Weights of a small GPT-style language model, trained from scratch on English Wikipedia.
Architecture: rotary positions, no biases in attention or MLP, untied embeddings.
MLP neurons of a small language model. Each row is named by its layer, matrix (gate and up: input weights; down: output weights) and neuron, and shows model dimensions 400-463. Each number is 50 + 12 x the weight over its row's rms, rounded and kept within 0 to 99. A neuron's up and down rows have the sign that makes its largest values positive.
Before each neuron's rows, "fires before" lists the tokens most often just after its 100 highest values on Wikipedia text that the model never trained on; "fires on" lists the tokens most often at its 100 highest values on Wikipedia text that the model never trained on.

fires before: "0", "5", "2", "1", "9", "3"
fires on: ",", ":", " .", ".", "–"
L2.gate1012:51 56 51 43 28 55 39 58 45 37 46 56 75 48 58 55 48 56 35 45 66 41 46 40 56 54 43 56 61 58 55 71 67 64 57 61 65 50 54 70 51 54 53 41 52 31 53 30 53 59 51 32 25 40 54 37 27 40 43 58 35 53 41 43
L2.up1012:33 71 57 53 59 59 29 41 56 55 55 44 33 67 40 45 53 65 68 34 48 45 54 41 66 56 45 50 38 41 55 53 63 51 66 37 36 70 68 35 31 44 63 50 67 66 63 66 45 51 46 41 40 33 66 45 62 53 59 51 60 52 35 53
L2.down1012:52 53 62 49 31 49 70 66 57 64 45 24 74 25 51 61 59 53 51 53 39 53 51 57 61 46 57 65 32 59 46 57 34 35 37 44 43 39 72 23 53 35 59 51 52 33 52 31 62 53 48 60 66 36 65 77 65 44 45 69 51 24 50 54

fires before: "0", "5", "6", "1", "7", "3"
fires on: "1", "0", ",", "7", "2"
L9.gate1260:51 49 62 46 51 45 43 40 66 44 33 37 35 66 39 49 56 60 42 54 71 65 31 63 60 57 59 56 61 56 53 58 37 32 41 61 52 60 61 51 43 52 57 39 27 30 49 55 63 48 75 40 37 47 64 70 64 64 63 26 46 38 49 54
L9.up1260:32 42 69 42 49 47 53 70 49 57 18 58 57 66 49 40 41 65 49 50 72 52 41 53 52 66 49 51 70 41 32 46 36 35 64 61 44 46 47 61 30 55 59 61 36 53 74 64 52 66 49 54 36 44 36 33 37 70 65 36 37 39 49 30
L9.down1260:57 44 58 52 59 33 44 54 57 45 58 53 49 49 68 44 49 60 50 46 59 53 51 84 45 40 56 44 39 47 54 49 60 50 49 29 44 49 41 52 60 44 50 69 53 35 55 33 31 32 30 79 50 49 47 69 40 47 53 45 60 60 59 61

fires before: "\n"
fires on: "==", " ==", "===", " ==="
L9.gate1788:39 56 69 51 53 62 56 51 62 78 26 64 59 12 50 47 56 54 66 60 37 70 64 56 46 52 44 40 32 34 48 49 41 37 39 28 63 46 48 50 45 39 70 46 51 60 23 49 44 70 37 50 41 37 26 57 58 38 63 66 52 49 70 71
L9.up1788:40 40 76 32 36 27 48 64 45 53 51 57 44 47 49 47 35 65 36 48 39 49 56 49 48 32 42 45 40 63 60 38 57 33 31 51 38 30 52 36 43 39 41 46 48 33 43 61 66 61 41 37 52 53 61 44 39 57 45 46 75 60 51 87
L9.down1788:53 31 36 47 53 57 60 39 28 49 70 43 53 57 42 45 36 54 47 53 45 35 48 30 44 58 48 61 54 53 46 50 50 50 75 33 38 59 38 50 38 59 24 46 49 68 45 59 36 56 43 49 49 50 47 75 38 58 62 39 60 43 36 40

fires before: "6", "0", "8", "7", "2", "9"
fires on: ".", ",", "5", "0", "6", "3"
L9.gate336:58 48 48 39 37 55 40 55 46 42 53 46 49 67 47 39 49 63 51 55 47 55 63 58 49 34 38 61 47 48 24 49 57 71 48 61 68 51 34 55 55 48 60 50 29 41 46 48 64 55 23 60 32 45 57 62 45 34 31 47 46 40 45 43
L9.up336:35 42 39 61 48 40 26 47 41 58 43 52 44 63 38 29 43 37 54 38 50 46 58 60 67 44 58 58 60 64 58 31 31 62 35 56 66 61 52 38 37 22 51 54 68 48 70 54 40 56 44 50 48 57 51 52 44 50 39 61 42 64 40 52
L9.down336:35 52 55 44 60 54 58 50 29 38 61 42 38 61 52 39 40 44 62 43 52 42 56 32 56 50 44 34 41 61 40 68 27 50 43 34 44 52 50 70 55 65 44 38 35 72 26 42 54 31 66 48 39 54 35 46 66 50 53 47 61 53 43 41

fires before: "1", "2", "0", " March", "4"
fires on: "0", "2", "3", " ", " on"
L9.gate26:60 62 54 59 60 63 55 58 60 38 45 52 47 49 45 57 39 37 32 50 55 79 51 57 48 58 45 62 66 57 49 56 40 56 30 63 41 65 60 52 71 45 22 52 56 38 46 47 55 27 56 44 59 53 25 40 38 44 49 44 36 93 39 74
L9.up26:58 61 58 79 42 39 65 48 67 58 54 50 67 38 61 46 56 54 75 60 45 67 27 54 40 44 75 53 59 44 46 61 46 71 59 31 61 47 49 44 49 33 40 68 43 50 68 31 37 35 32 79 30 43 46 66 62 28 49 62 31 63 58 40
L9.down26:64 51 48 27 54 70 51 53 29 32 50 42 40 47 51 37 64 35 49 46 49 41 48 42 37 47 44 67 44 64 52 50 47 66 26 25 44 33 74 65 48 33 70 50 64 43 47 43 60 57 46 43 41 48 51 40 61 59 34 40 54 62 49 34

fires before: "0", "1"
fires on: "\n", " ", "2", "0", ":"
L9.gate902:59 61 34 54 55 51 50 46 42 53 31 75 54 51 65 48 44 30 55 42 62 54 54 52 51 50 66 61 33 41 60 57 41 70 56 61 51 51 39 38 53 65 51 30 70 50 31 50 49 60 49 55 48 36 37 56 47 76 62 49 58 32 64 50
L9.up902:44 22 59 39 41 36 55 58 48 44 48 44 29 41 21 59 55 63 44 50 70 73 45 71 28 49 53 61 59 56 85 48 49 42 47 54 38 60 27 65 46 52 43 38 46 67 38 42 49 30 44 45 46 26 32 40 64 53 56 73 53 48 31 45
L9.down902:60 54 65 41 54 66 55 57 61 39 54 71 48 40 35 43 58 51 45 47 51 45 50 46 32 60 56 32 53 28 57 57 59 55 72 37 49 53 51 80 46 49 67 46 35 61 51 33 48 44 53 52 43 24 34 30 56 58 43 49 33 61 49 52

fires before: "\n"
fires on: "==", " ==", " ==="
L9.gate1656:44 68 34 45 58 64 75 37 42 61 38 42 49 57 63 45 40 51 42 48 44 48 45 42 41 37 61 42 34 51 63 38 54 49 67 49 50 53 36 46 62 49 34 57 49 74 62 63 55 56 45 66 57 50 53 26 46 62 57 62 50 32 47 56
L9.up1656:52 42 44 60 71 41 42 70 57 59 59 60 62 60 46 58 56 48 49 50 63 34 42 46 62 34 36 61 57 58 72 48 54 44 42 62 56 59 32 52 55 73 46 43 62 55 50 63 54 39 61 54 65 63 70 48 53 37 48 51 38 64 61 46
L9.down1656:38 45 58 60 43 52 37 64 28 51 43 38 50 42 47 02 42 38 54 54 48 64 60 27 54 45 44 31 47 33 37 43 54 46 70 60 50 56 50 61 50 49 43 68 56 49 53 59 38 63 65 36 53 37 55 73 34 43 51 52 63 55 37 29

fires before: "\n"
fires on: "==", " ==", " ===", "==="
L9.gate38:71 75 56 62 45 30 34 53 50 51 62 61 49 48 34 41 43 63 36 36 62 35 45 51 63 59 65 24 49 61 58 40 49 47 38 33 39 62 58 42 63 49 27 55 58 44 37 49 51 49 39 63 57 44 71 58 70 48 57 47 47 60 43 49
L9.up38:52 65 30 40 44 23 47 14 59 38 53 52 59 55 55 39 43 50 54 43 60 40 71 55 63 54 56 59 29 66 75 55 72 52 40 62 46 71 28 53 53 49 40 48 40 49 44 47 63 32 46 59 29 34 37 42 42 45 42 56 68 75 52 60
L9.down38:46 45 68 64 54 41 47 50 39 71 47 38 52 50 51 46 52 34 42 51 34 78 32 48 31 38 41 43 65 46 58 55 56 42 25 47 27 34 45 77 46 35 52 50 58 37 41 54 46 76 75 45 39 56 43 45 49 47 65 49 40 68 67 65

fires before: " the", "year"
fires on: " of", "-"
L2.gate1869:47 45 52 42 50 49 40 42 62 47 44 36 45 61 19 27 62 27 40 43 46 65 60 49 51 59 41 54 53 67 48 44 49 38 51 57 49 45 30 46 75 58 31 51 47 69 48 39 28 49 32 65 55 30 50 30 32 58 74 45 59 53 54 58
L2.up1869:23 46 39 50 55 33 78 34 55 40 71 41 30 21 56 35 62 30 49 58 68 61 54 66 35 62 60 61 54 37 75 48 55 59 33 60 51 60 37 54 62 57 52 49 44 43 63 73 57 29 50 63 43 48 56 28 61 55 37 45 52 47 52 74
L2.down1869:47 41 54 48 50 34 57 50 46 35 39 48 50 51 51 53 50 60 64 56 45 52 48 37 36 42 53 43 50 61 35 30 45 53 52 35 54 42 67 48 56 41 66 40 52 42 56 63 54 31 26 47 25 52 43 54 50 43 74 63 41 59 64 57

fires before: "9", "8", " ", "7"
fires on: "1", " from"
L9.gate236:32 45 49 54 50 49 57 71 47 59 59 72 51 54 26 62 64 67 26 33 67 60 43 27 45 45 64 61 35 60 49 43 69 51 33 54 62 32 28 43 38 51 46 66 33 36 72 61 59 45 67 43 25 39 67 55 41 42 45 73 50 38 54 76
L9.up236:27 53 56 46 48 50 40 58 51 40 60 27 22 33 76 56 29 51 19 58 72 39 51 35 64 30 57 47 79 26 66 41 58 42 51 55 41 52 74 50 55 44 73 60 42 55 46 40 52 55 35 45 55 49 73 49 50 79 64 43 39 37 59 58
L9.down236:29 61 62 50 59 40 30 61 56 42 55 61 60 61 44 32 48 52 54 70 65 56 68 74 45 25 69 41 40 31 76 68 63 58 43 62 56 44 55 37 39 61 64 47 74 58 71 38 55 48 61 43 65 47 36 60 62 38 36 51 63 59 72 41

fires before: " ", "/", " m", " mi", ")"
fires on: " |", " m", "1", "sq", "-", " in"
L2.gate1290:28 29 53 40 39 44 66 55 26 63 54 62 45 47 45 43 55 43 51 27 59 60 59 29 58 65 63 57 39 61 64 65 63 56 44 32 69 43 56 54 48 64 38 70 48 36 51 47 47 61 47 65 45 52 62 66 53 41 40 46 41 32 33 42
L2.up1290:46 43 40 56 79 60 24 58 47 65 71 51 65 62 65 43 56 47 43 42 60 28 62 48 67 57 61 53 55 53 52 37 61 68 71 51 45 47 38 58 62 59 65 74 54 69 48 64 61 65 29 57 32 42 68 70 57 53 41 65 61 50 28 51
L2.down1290:45 46 50 47 59 52 32 52 39 53 54 46 58 46 46 50 41 65 40 35 36 49 43 38 41 36 36 28 57 38 49 69 52 55 62 37 35 50 17 49 65 72 56 56 45 54 60 57 37 67 44 40 48 59 50 55 27 46 31 55 41 62 38 48

fires before: "or", "tern", "ure"
fires on: "an", "ig", "ex"
L2.gate2017:41 26 39 64 60 66 66 54 38 52 63 59 58 43 37 55 68 38 37 77 43 54 51 60 44 50 64 45 37 51 30 39 51 37 40 69 49 43 61 67 52 32 57 33 58 59 52 56 69 58 38 45 47 58 24 42 32 39 49 37 50 36 36 32
L2.up2017:69 53 47 56 58 56 44 61 51 55 55 45 57 41 33 32 57 37 75 61 31 30 57 64 62 49 63 25 64 69 50 51 41 50 42 64 40 36 40 64 59 49 63 44 44 67 48 72 49 58 40 42 40 53 60 42 57 40 54 61 62 32 47 64
L2.down2017:41 60 59 58 42 60 49 54 62 44 63 49 68 65 36 49 35 61 47 49 39 59 18 63 50 59 54 58 52 56 57 37 55 45 55 65 55 55 56 81 53 50 24 57 50 55 39 43 37 35 44 43 55 44 29 46 62 33 58 64 58 38 38 73

fires before: "\n"
fires on: "==", " ==", "===", " ==="
L9.gate737:49 68 66 58 52 39 35 75 35 59 50 67 50 37 42 29 24 37 41 56 45 28 68 66 32 62 49 28 33 53 41 73 41 42 26 50 72 61 46 68 73 36 66 53 38 45 62 66 77 48 28 73 56 50 67 32 45 60 38 59 43 43 58 50
L9.up737:50 23 31 67 54 60 50 34 57 51 55 61 61 48 29 53 50 60 43 60 37 42 43 58 48 62 54 51 41 27 49 50 80 45 48 54 54 51 45 45 21 67 38 43 42 70 63 74 45 49 69 48 57 48 62 74 65 50 59 39 62 40 49 38
L9.down737:61 47 57 53 39 51 48 47 47 40 53 31 26 55 38 59 34 48 57 36 55 55 34 34 54 64 29 52 43 56 42 44 54 47 39 47 47 52 51 42 45 56 60 56 54 49 48 62 50 52 40 44 57 53 29 49 56 35 34 51 63 41 46 49

fires before: "0"
fires on: "0", "ary", " of"
L2.gate1421:40 52 44 41 61 56 39 78 63 36 27 56 53 61 37 65 51 38 48 30 66 38 68 37 57 57 54 41 23 45 61 49 55 44 50 38 56 77 56 37 70 49 49 54 50 42 60 35 60 69 58 51 47 40 48 49 62 67 69 47 45 65 48 40
L2.up1421:43 63 58 50 69 58 42 39 38 64 37 28 69 40 31 36 48 66 45 50 52 34 59 31 33 50 47 62 59 43 42 45 40 71 64 58 47 63 51 57 37 49 56 43 50 27 53 36 30 69 48 34 35 34 41 49 27 31 54 57 55 39 57 35
L2.down1421:47 77 58 64 35 49 49 58 47 54 54 66 39 24 53 29 77 58 35 55 24 80 38 48 52 44 43 50 58 65 53 53 53 45 41 42 66 49 52 64 55 42 73 58 51 33 40 48 54 64 55 40 41 50 52 70 48 38 37 57 53 59 65 46

fires before: "\n"
fires on: "==", " ==", "==="
L9.gate1897:40 44 71 49 25 51 59 68 45 61 39 46 56 37 32 61 52 60 64 59 40 61 57 36 44 51 44 59 64 36 58 57 33 44 57 29 57 60 50 51 72 62 39 66 20 45 40 60 63 43 48 48 54 52 40 33 46 44 59 58 48 62 51 56
L9.up1897:68 52 62 60 58 57 41 35 47 48 35 52 62 28 40 40 62 67 39 51 52 56 47 57 62 57 43 41 39 44 61 64 32 55 51 50 36 57 21 55 48 63 38 47 37 55 31 62 56 52 31 74 60 54 36 51 38 57 45 67 40 31 37 49
L9.down1897:48 54 54 60 48 34 54 51 42 51 48 36 49 55 35 42 70 45 55 71 39 50 47 48 36 51 48 74 53 57 54 48 54 53 55 48 47 55 45 63 42 33 46 57 53 42 39 49 55 48 50 30 55 44 55 50 70 52 59 53 40 52 40 51

fires before: "0", "3", "4", "2", "9", "1"
fires on: ":", "0", "1", "°", "4", "2"
L9.gate756:47 57 40 64 41 30 56 66 45 69 40 43 70 52 44 63 52 78 57 39 62 62 55 70 55 72 47 54 45 51 61 45 27 63 60 64 38 64 38 49 42 46 38 61 30 37 42 68 66 60 48 42 37 64 53 33 61 54 39 46 44 61 63 79
L9.up756:53 33 35 79 44 44 54 42 51 34 64 43 71 66 49 38 65 70 43 45 39 36 65 42 57 64 31 64 44 50 50 16 61 67 52 64 53 58 47 54 26 65 66 35 54 57 54 33 64 41 60 57 60 39 44 46 51 43 47 62 28 38 42 71
L9.down756:40 28 57 26 42 65 72 82 48 60 73 60 71 49 62 51 51 44 62 53 40 53 45 54 48 61 74 38 64 54 67 55 55 46 16 65 66 48 37 36 72 36 40 34 57 64 39 66 26 69 66 51 52 55 45 51 68 55 57 53 57 51 70 34

fires before: "9", "0", " been"
fires on: "1", "2", "\n"
L9.gate1397:68 45 35 48 66 38 50 52 49 47 67 34 53 52 49 55 45 53 42 42 44 64 57 72 54 54 43 29 56 40 49 66 45 74 37 71 57 45 49 22 73 38 62 49 50 61 41 54 26 53 60 54 35 48 55 55 31 46 32 40 55 51 31 40
L9.up1397:45 16 62 39 57 44 47 31 42 52 66 58 52 42 42 54 50 56 46 41 37 44 60 48 54 54 62 45 54 65 55 49 36 51 48 57 37 72 54 54 38 61 58 66 49 68 51 42 29 59 51 49 78 17 43 51 66 55 48 41 36 62 70 58
L9.down1397:55 68 54 47 44 55 52 37 44 66 43 55 59 52 38 46 45 67 56 54 35 71 45 32 23 54 35 70 55 45 44 72 62 51 43 51 57 48 49 46 68 47 53 43 66 63 55 59 31 56 38 74 52 42 50 46 69 38 47 59 43 40 37 43

fires before: "\n", " the"
fires on: "==", " ==", " of", " ===", "==="
L9.gate1795:67 46 49 38 55 61 51 52 51 54 66 60 53 15 32 37 64 39 71 63 47 53 48 67 44 59 61 56 53 56 62 27 59 47 29 59 43 64 59 41 71 53 36 63 57 54 37 46 29 41 50 53 41 41 51 47 34 36 55 59 72 40 57 44
L9.up1795:54 52 54 50 51 44 46 47 42 74 41 64 53 42 43 45 45 67 27 60 60 40 38 53 60 77 61 60 64 56 35 44 54 55 58 42 44 48 33 49 56 42 71 66 36 83 50 75 52 60 67 57 61 43 72 44 53 48 63 54 61 43 47 65
L9.down1795:51 41 31 44 53 53 60 74 50 63 49 46 54 66 62 52 80 44 19 41 52 60 46 54 32 42 73 41 63 31 60 59 61 54 60 51 59 48 56 57 67 50 50 40 45 46 67 50 64 47 65 62 68 62 63 39 44 57 55 61 49 64 63 50

fires before: "2", "1", "|"
fires on: " ", "0", "\n"
L9.gate383:51 48 74 55 50 36 38 41 57 30 66 46 28 52 49 48 43 50 29 36 63 23 60 48 59 66 27 46 32 38 62 60 64 27 67 63 41 41 44 50 59 52 58 44 53 61 40 55 56 46 50 77 47 51 37 56 45 47 44 36 46 68 43 66
L9.up383:65 52 62 46 52 43 64 45 43 52 72 46 45 54 57 28 42 50 61 47 61 51 58 54 53 57 32 35 39 65 59 63 21 35 71 60 37 41 43 48 37 55 55 39 47 61 73 66 41 50 46 57 37 55 58 50 53 50 39 33 55 45 28 63
L9.down383:42 48 40 60 70 41 53 35 54 56 85 56 48 44 42 27 48 56 54 42 62 34 59 43 39 30 54 67 33 52 57 45 41 55 39 49 68 43 38 50 68 72 53 49 59 35 58 38 52 35 26 54 56 66 68 61 40 26 46 45 51 47 58 58

fires before: "2", "1"
fires on: " (", " ", "\n"
L9.gate1494:52 61 46 32 55 44 65 43 60 89 67 62 53 37 72 54 56 55 50 57 42 65 49 49 44 71 46 50 40 42 55 71 40 45 47 79 68 68 55 24 42 40 43 62 53 50 47 48 37 66 63 65 67 50 52 63 58 47 45 41 42 56 59 43
L9.up1494:61 37 66 52 65 47 69 48 53 47 50 60 51 46 59 34 28 78 60 34 47 57 39 59 51 53 55 39 25 37 62 46 56 50 66 39 35 63 32 60 64 70 58 40 74 60 59 39 58 28 29 44 54 65 40 65 61 63 55 41 27 57 55 53
L9.down1494:37 33 45 53 53 57 72 59 55 69 65 66 57 60 54 36 53 43 46 38 51 48 43 57 35 49 53 47 42 43 53 48 51 54 26 39 42 38 42 41 47 68 62 62 31 56 46 29 37 41 43 55 53 45 51 45 51 51 51 35 49 58 87 59

fires before: "\n"
fires on: "==", " ==", " ===", "==="
L9.gate1270:67 43 44 59 38 40 53 51 36 43 43 40 37 41 50 41 51 52 34 51 79 21 37 46 56 13 64 35 58 51 47 59 74 58 64 54 51 42 60 54 47 61 24 56 45 54 45 61 36 37 57 41 41 40 67 31 44 44 32 40 41 60 51 70
L9.up1270:44 60 35 44 52 46 48 37 58 57 57 69 29 40 17 52 35 55 32 42 63 50 43 57 52 67 49 62 30 64 60 24 37 64 43 80 70 52 60 22 67 39 71 59 64 66 55 49 55 41 40 47 79 52 59 36 44 44 62 53 44 34 65 40
L9.down1270:38 52 49 58 56 40 70 49 32 45 41 50 41 63 52 59 47 55 50 49 70 52 35 52 48 38 40 54 66 59 38 47 74 48 39 64 57 59 43 65 54 43 45 54 50 49 35 25 52 68 48 66 41 47 32 43 58 34 61 54 45 43 50 35

fires before: "2", "1"
fires on: " ", " the"
L9.gate853:77 48 38 61 58 41 32 38 48 64 44 49 66 53 65 55 68 51 54 41 64 49 48 41 51 36 46 47 53 43 43 31 42 40 51 42 61 56 45 67 30 41 21 34 26 66 43 49 34 52 44 43 48 62 33 52 56 61 24 56 53 41 54 28
L9.up853:61 64 59 63 57 54 60 54 24 37 52 75 48 66 39 52 43 46 33 45 56 42 65 62 45 47 34 50 40 38 50 64 59 70 37 51 51 50 36 50 59 48 57 34 43 60 50 54 64 50 65 35 63 40 70 63 44 50 59 41 62 52 59 69
L9.down853:63 51 60 44 49 29 52 50 53 60 59 56 60 47 40 58 65 52 45 41 38 30 53 60 45 43 33 32 52 61 68 35 45 58 50 66 58 56 67 57 46 41 39 34 39 58 38 54 49 46 31 69 54 69 41 53 47 48 61 53 48 43 42 57

fires before: "8", "9", "7", "6", "1"
fires on: "1", "0", " ", "2", "-"
L9.gate699:34 43 68 44 41 61 14 52 62 77 60 36 65 67 57 59 58 57 41 47 55 51 47 25 40 59 60 72 34 61 47 65 47 34 50 39 51 59 39 45 39 57 46 45 60 64 35 57 42 53 57 38 63 38 41 66 42 48 40 48 45 35 53 26
L9.up699:72 55 56 37 41 45 46 38 60 35 54 54 36 52 62 44 47 44 50 51 52 35 40 52 62 49 52 63 60 40 67 62 63 48 89 57 55 53 57 64 44 58 40 46 55 47 39 44 45 61 56 48 58 35 55 73 47 71 41 29 28 33 49 42
L9.down699:43 43 43 46 36 54 37 55 54 54 33 46 54 52 46 59 33 57 40 68 53 36 47 47 49 67 60 48 54 31 63 77 55 55 51 46 75 83 73 40 60 52 64 26 59 89 41 44 32 54 54 42 57 51 52 48 45 26 51 49 55 26 51 54

fires before: "2", "3", "4", "1", "9", "0"
fires on: "2", "1", "–", "5", "9", "0"
L9.gate122:54 55 53 48 54 42 60 66 53 68 44 59 61 55 57 30 53 51 42 50 62 53 54 50 66 63 37 38 65 27 38 57 38 44 50 29 52 51 54 54 55 37 37 47 55 62 53 59 47 50 45 44 76 46 43 61 35 50 61 41 37 38 69 47
L9.up122:51 46 34 68 43 42 51 40 49 26 61 71 48 60 74 49 54 25 56 70 38 52 49 35 40 29 55 32 72 45 30 58 57 83 50 61 32 73 46 32 39 72 61 59 65 72 47 62 53 48 41 40 71 65 39 56 64 66 40 45 40 52 63 62
L9.down122:38 58 74 69 44 54 47 43 67 42 40 46 62 56 59 46 39 64 48 55 39 43 32 63 30 33 46 34 57 61 53 66 68 46 51 79 61 44 55 38 53 41 43 48 55 60 34 56 68 36 70 72 33 58 43 38 53 60 51 50 39 46 46 45

fires before: "0", ",", " March", " May", " April"
fires on: "3", " |", "5", "4", "2"
L9.gate299:50 36 40 68 59 38 65 37 53 42 49 47 36 41 31 66 35 21 38 30 43 44 42 57 52 43 41 61 53 55 35 49 37 45 72 37 61 59 64 46 42 57 41 45 43 41 52 50 62 56 35 51 52 59 30 70 42 28 59 37 59 60 24 26
L9.up299:50 59 55 66 32 45 43 40 40 33 50 34 60 41 44 57 37 56 43 71 53 50 56 42 55 36 49 47 57 42 51 74 40 61 47 76 31 49 45 66 44 48 59 36 45 68 57 45 44 60 45 55 33 52 37 69 50 51 70 60 54 50 63 57
L9.down299:42 53 38 63 69 39 51 62 29 36 37 42 33 67 70 48 48 19 53 62 48 37 46 48 39 55 38 52 54 51 55 51 33 39 44 54 38 68 46 45 31 42 26 43 58 43 55 55 52 46 55 38 61 32 56 65 40 32 39 44 49 48 58 58

fires before: "\n", ","
fires on: " ===", "==", " death", ",", " ==", " others"
L2.gate1577:49 39 62 57 51 55 34 44 52 46 48 49 68 54 45 58 64 57 32 52 60 35 69 45 56 60 54 70 48 60 35 65 57 39 24 33 45 60 66 45 73 45 47 32 50 54 42 61 57 58 31 42 64 44 48 45 47 34 38 51 44 64 46 73
L2.up1577:64 57 63 54 63 36 40 49 53 62 65 42 39 56 56 43 53 43 56 43 35 39 60 45 60 55 69 45 62 53 40 52 57 68 39 55 53 54 47 52 62 41 50 37 44 45 64 75 44 64 52 64 16 77 34 56 58 39 31 53 62 39 48 49
L2.down1577:64 47 56 38 55 52 42 53 50 56 43 40 62 36 60 46 47 61 34 40 51 50 55 42 43 48 70 47 47 51 09 53 37 70 63 64 49 43 56 70 39 34 53 62 67 61 46 41 50 50 51 44 60 60 67 59 55 56 55 51 27 73 75 56

fires before: "9", "2", "3", "8", "0", "7"
fires on: "1", "4", "9", "6", "0", "8"
L9.gate1091:51 51 43 67 32 26 48 58 61 77 50 58 55 45 69 53 45 55 60 66 56 58 40 66 38 64 68 44 42 49 33 47 68 38 42 37 53 62 33 50 55 49 48 68 60 41 57 50 39 51 49 46 65 62 32 69 29 55 51 39 57 61 67 60
L9.up1091:51 27 68 34 56 33 28 47 39 57 49 40 43 50 39 34 42 56 49 64 52 43 39 52 40 62 38 52 60 60 46 52 34 50 66 47 44 59 46 65 46 62 49 58 65 36 61 59 32 41 69 36 34 44 64 35 35 62 59 70 67 67 33 62
L9.down1091:37 47 62 40 32 52 58 42 61 52 71 48 50 40 55 43 59 33 53 46 41 49 54 48 50 60 48 67 35 65 69 32 38 60 39 49 40 37 65 44 76 51 52 37 30 40 28 33 47 42 86 74 29 53 45 54 30 47 47 39 40 47 74 51

fires before: "4", "0", "5", "7", "9", "8"
fires on: "1", "5", "9", "7", "8", "0"
L9.gate1218:28 38 60 51 33 63 60 40 69 40 47 55 64 53 61 57 59 39 47 44 67 37 44 65 52 63 53 40 72 37 53 54 71 33 54 31 51 55 51 41 46 43 50 46 24 65 52 48 35 50 34 65 66 45 25 36 56 63 41 48 37 33 38 48
L9.up1218:58 51 66 34 46 47 42 52 49 46 55 44 44 84 43 50 60 65 39 67 76 53 62 50 44 44 58 59 42 66 42 46 29 48 45 65 49 55 46 46 44 69 39 35 33 24 52 52 61 42 61 41 48 44 32 41 47 57 69 63 69 60 50 61
L9.down1218:82 37 64 25 39 48 55 61 50 55 61 64 46 56 66 36 63 55 51 56 57 50 46 58 53 73 57 29 55 39 62 52 65 65 33 39 57 25 63 72 57 42 46 57 39 51 47 47 56 50 49 47 49 41 28 56 78 31 55 46 21 32 47 49

fires before: " (", "2", "5", "4", "7", "0"
fires on: ".", " /", " defin", " and"
L2.gate390:31 57 43 45 57 11 47 68 62 37 55 58 32 65 41 26 56 70 61 34 40 57 57 50 58 33 44 52 44 52 53 48 64 51 45 68 38 46 51 25 65 42 70 35 53 48 49 42 43 50 37 44 58 50 51 66 66 58 69 51 41 51 42 47
L2.up390:45 52 34 58 52 66 39 34 55 43 39 39 50 50 53 40 45 33 38 40 47 47 45 63 45 63 62 38 61 55 39 47 45 34 72 38 56 39 44 36 45 47 57 48 57 43 39 52 55 31 46 48 44 70 59 41 65 21 52 65 42 69 40 67
L2.down390:54 54 59 41 68 36 46 39 39 29 48 46 41 75 31 28 56 36 42 59 36 55 38 45 35 49 54 64 55 47 53 46 64 69 41 74 52 59 37 47 62 48 68 19 55 52 33 64 69 36 59 54 43 46 43 52 27 69 63 47 43 43 48 38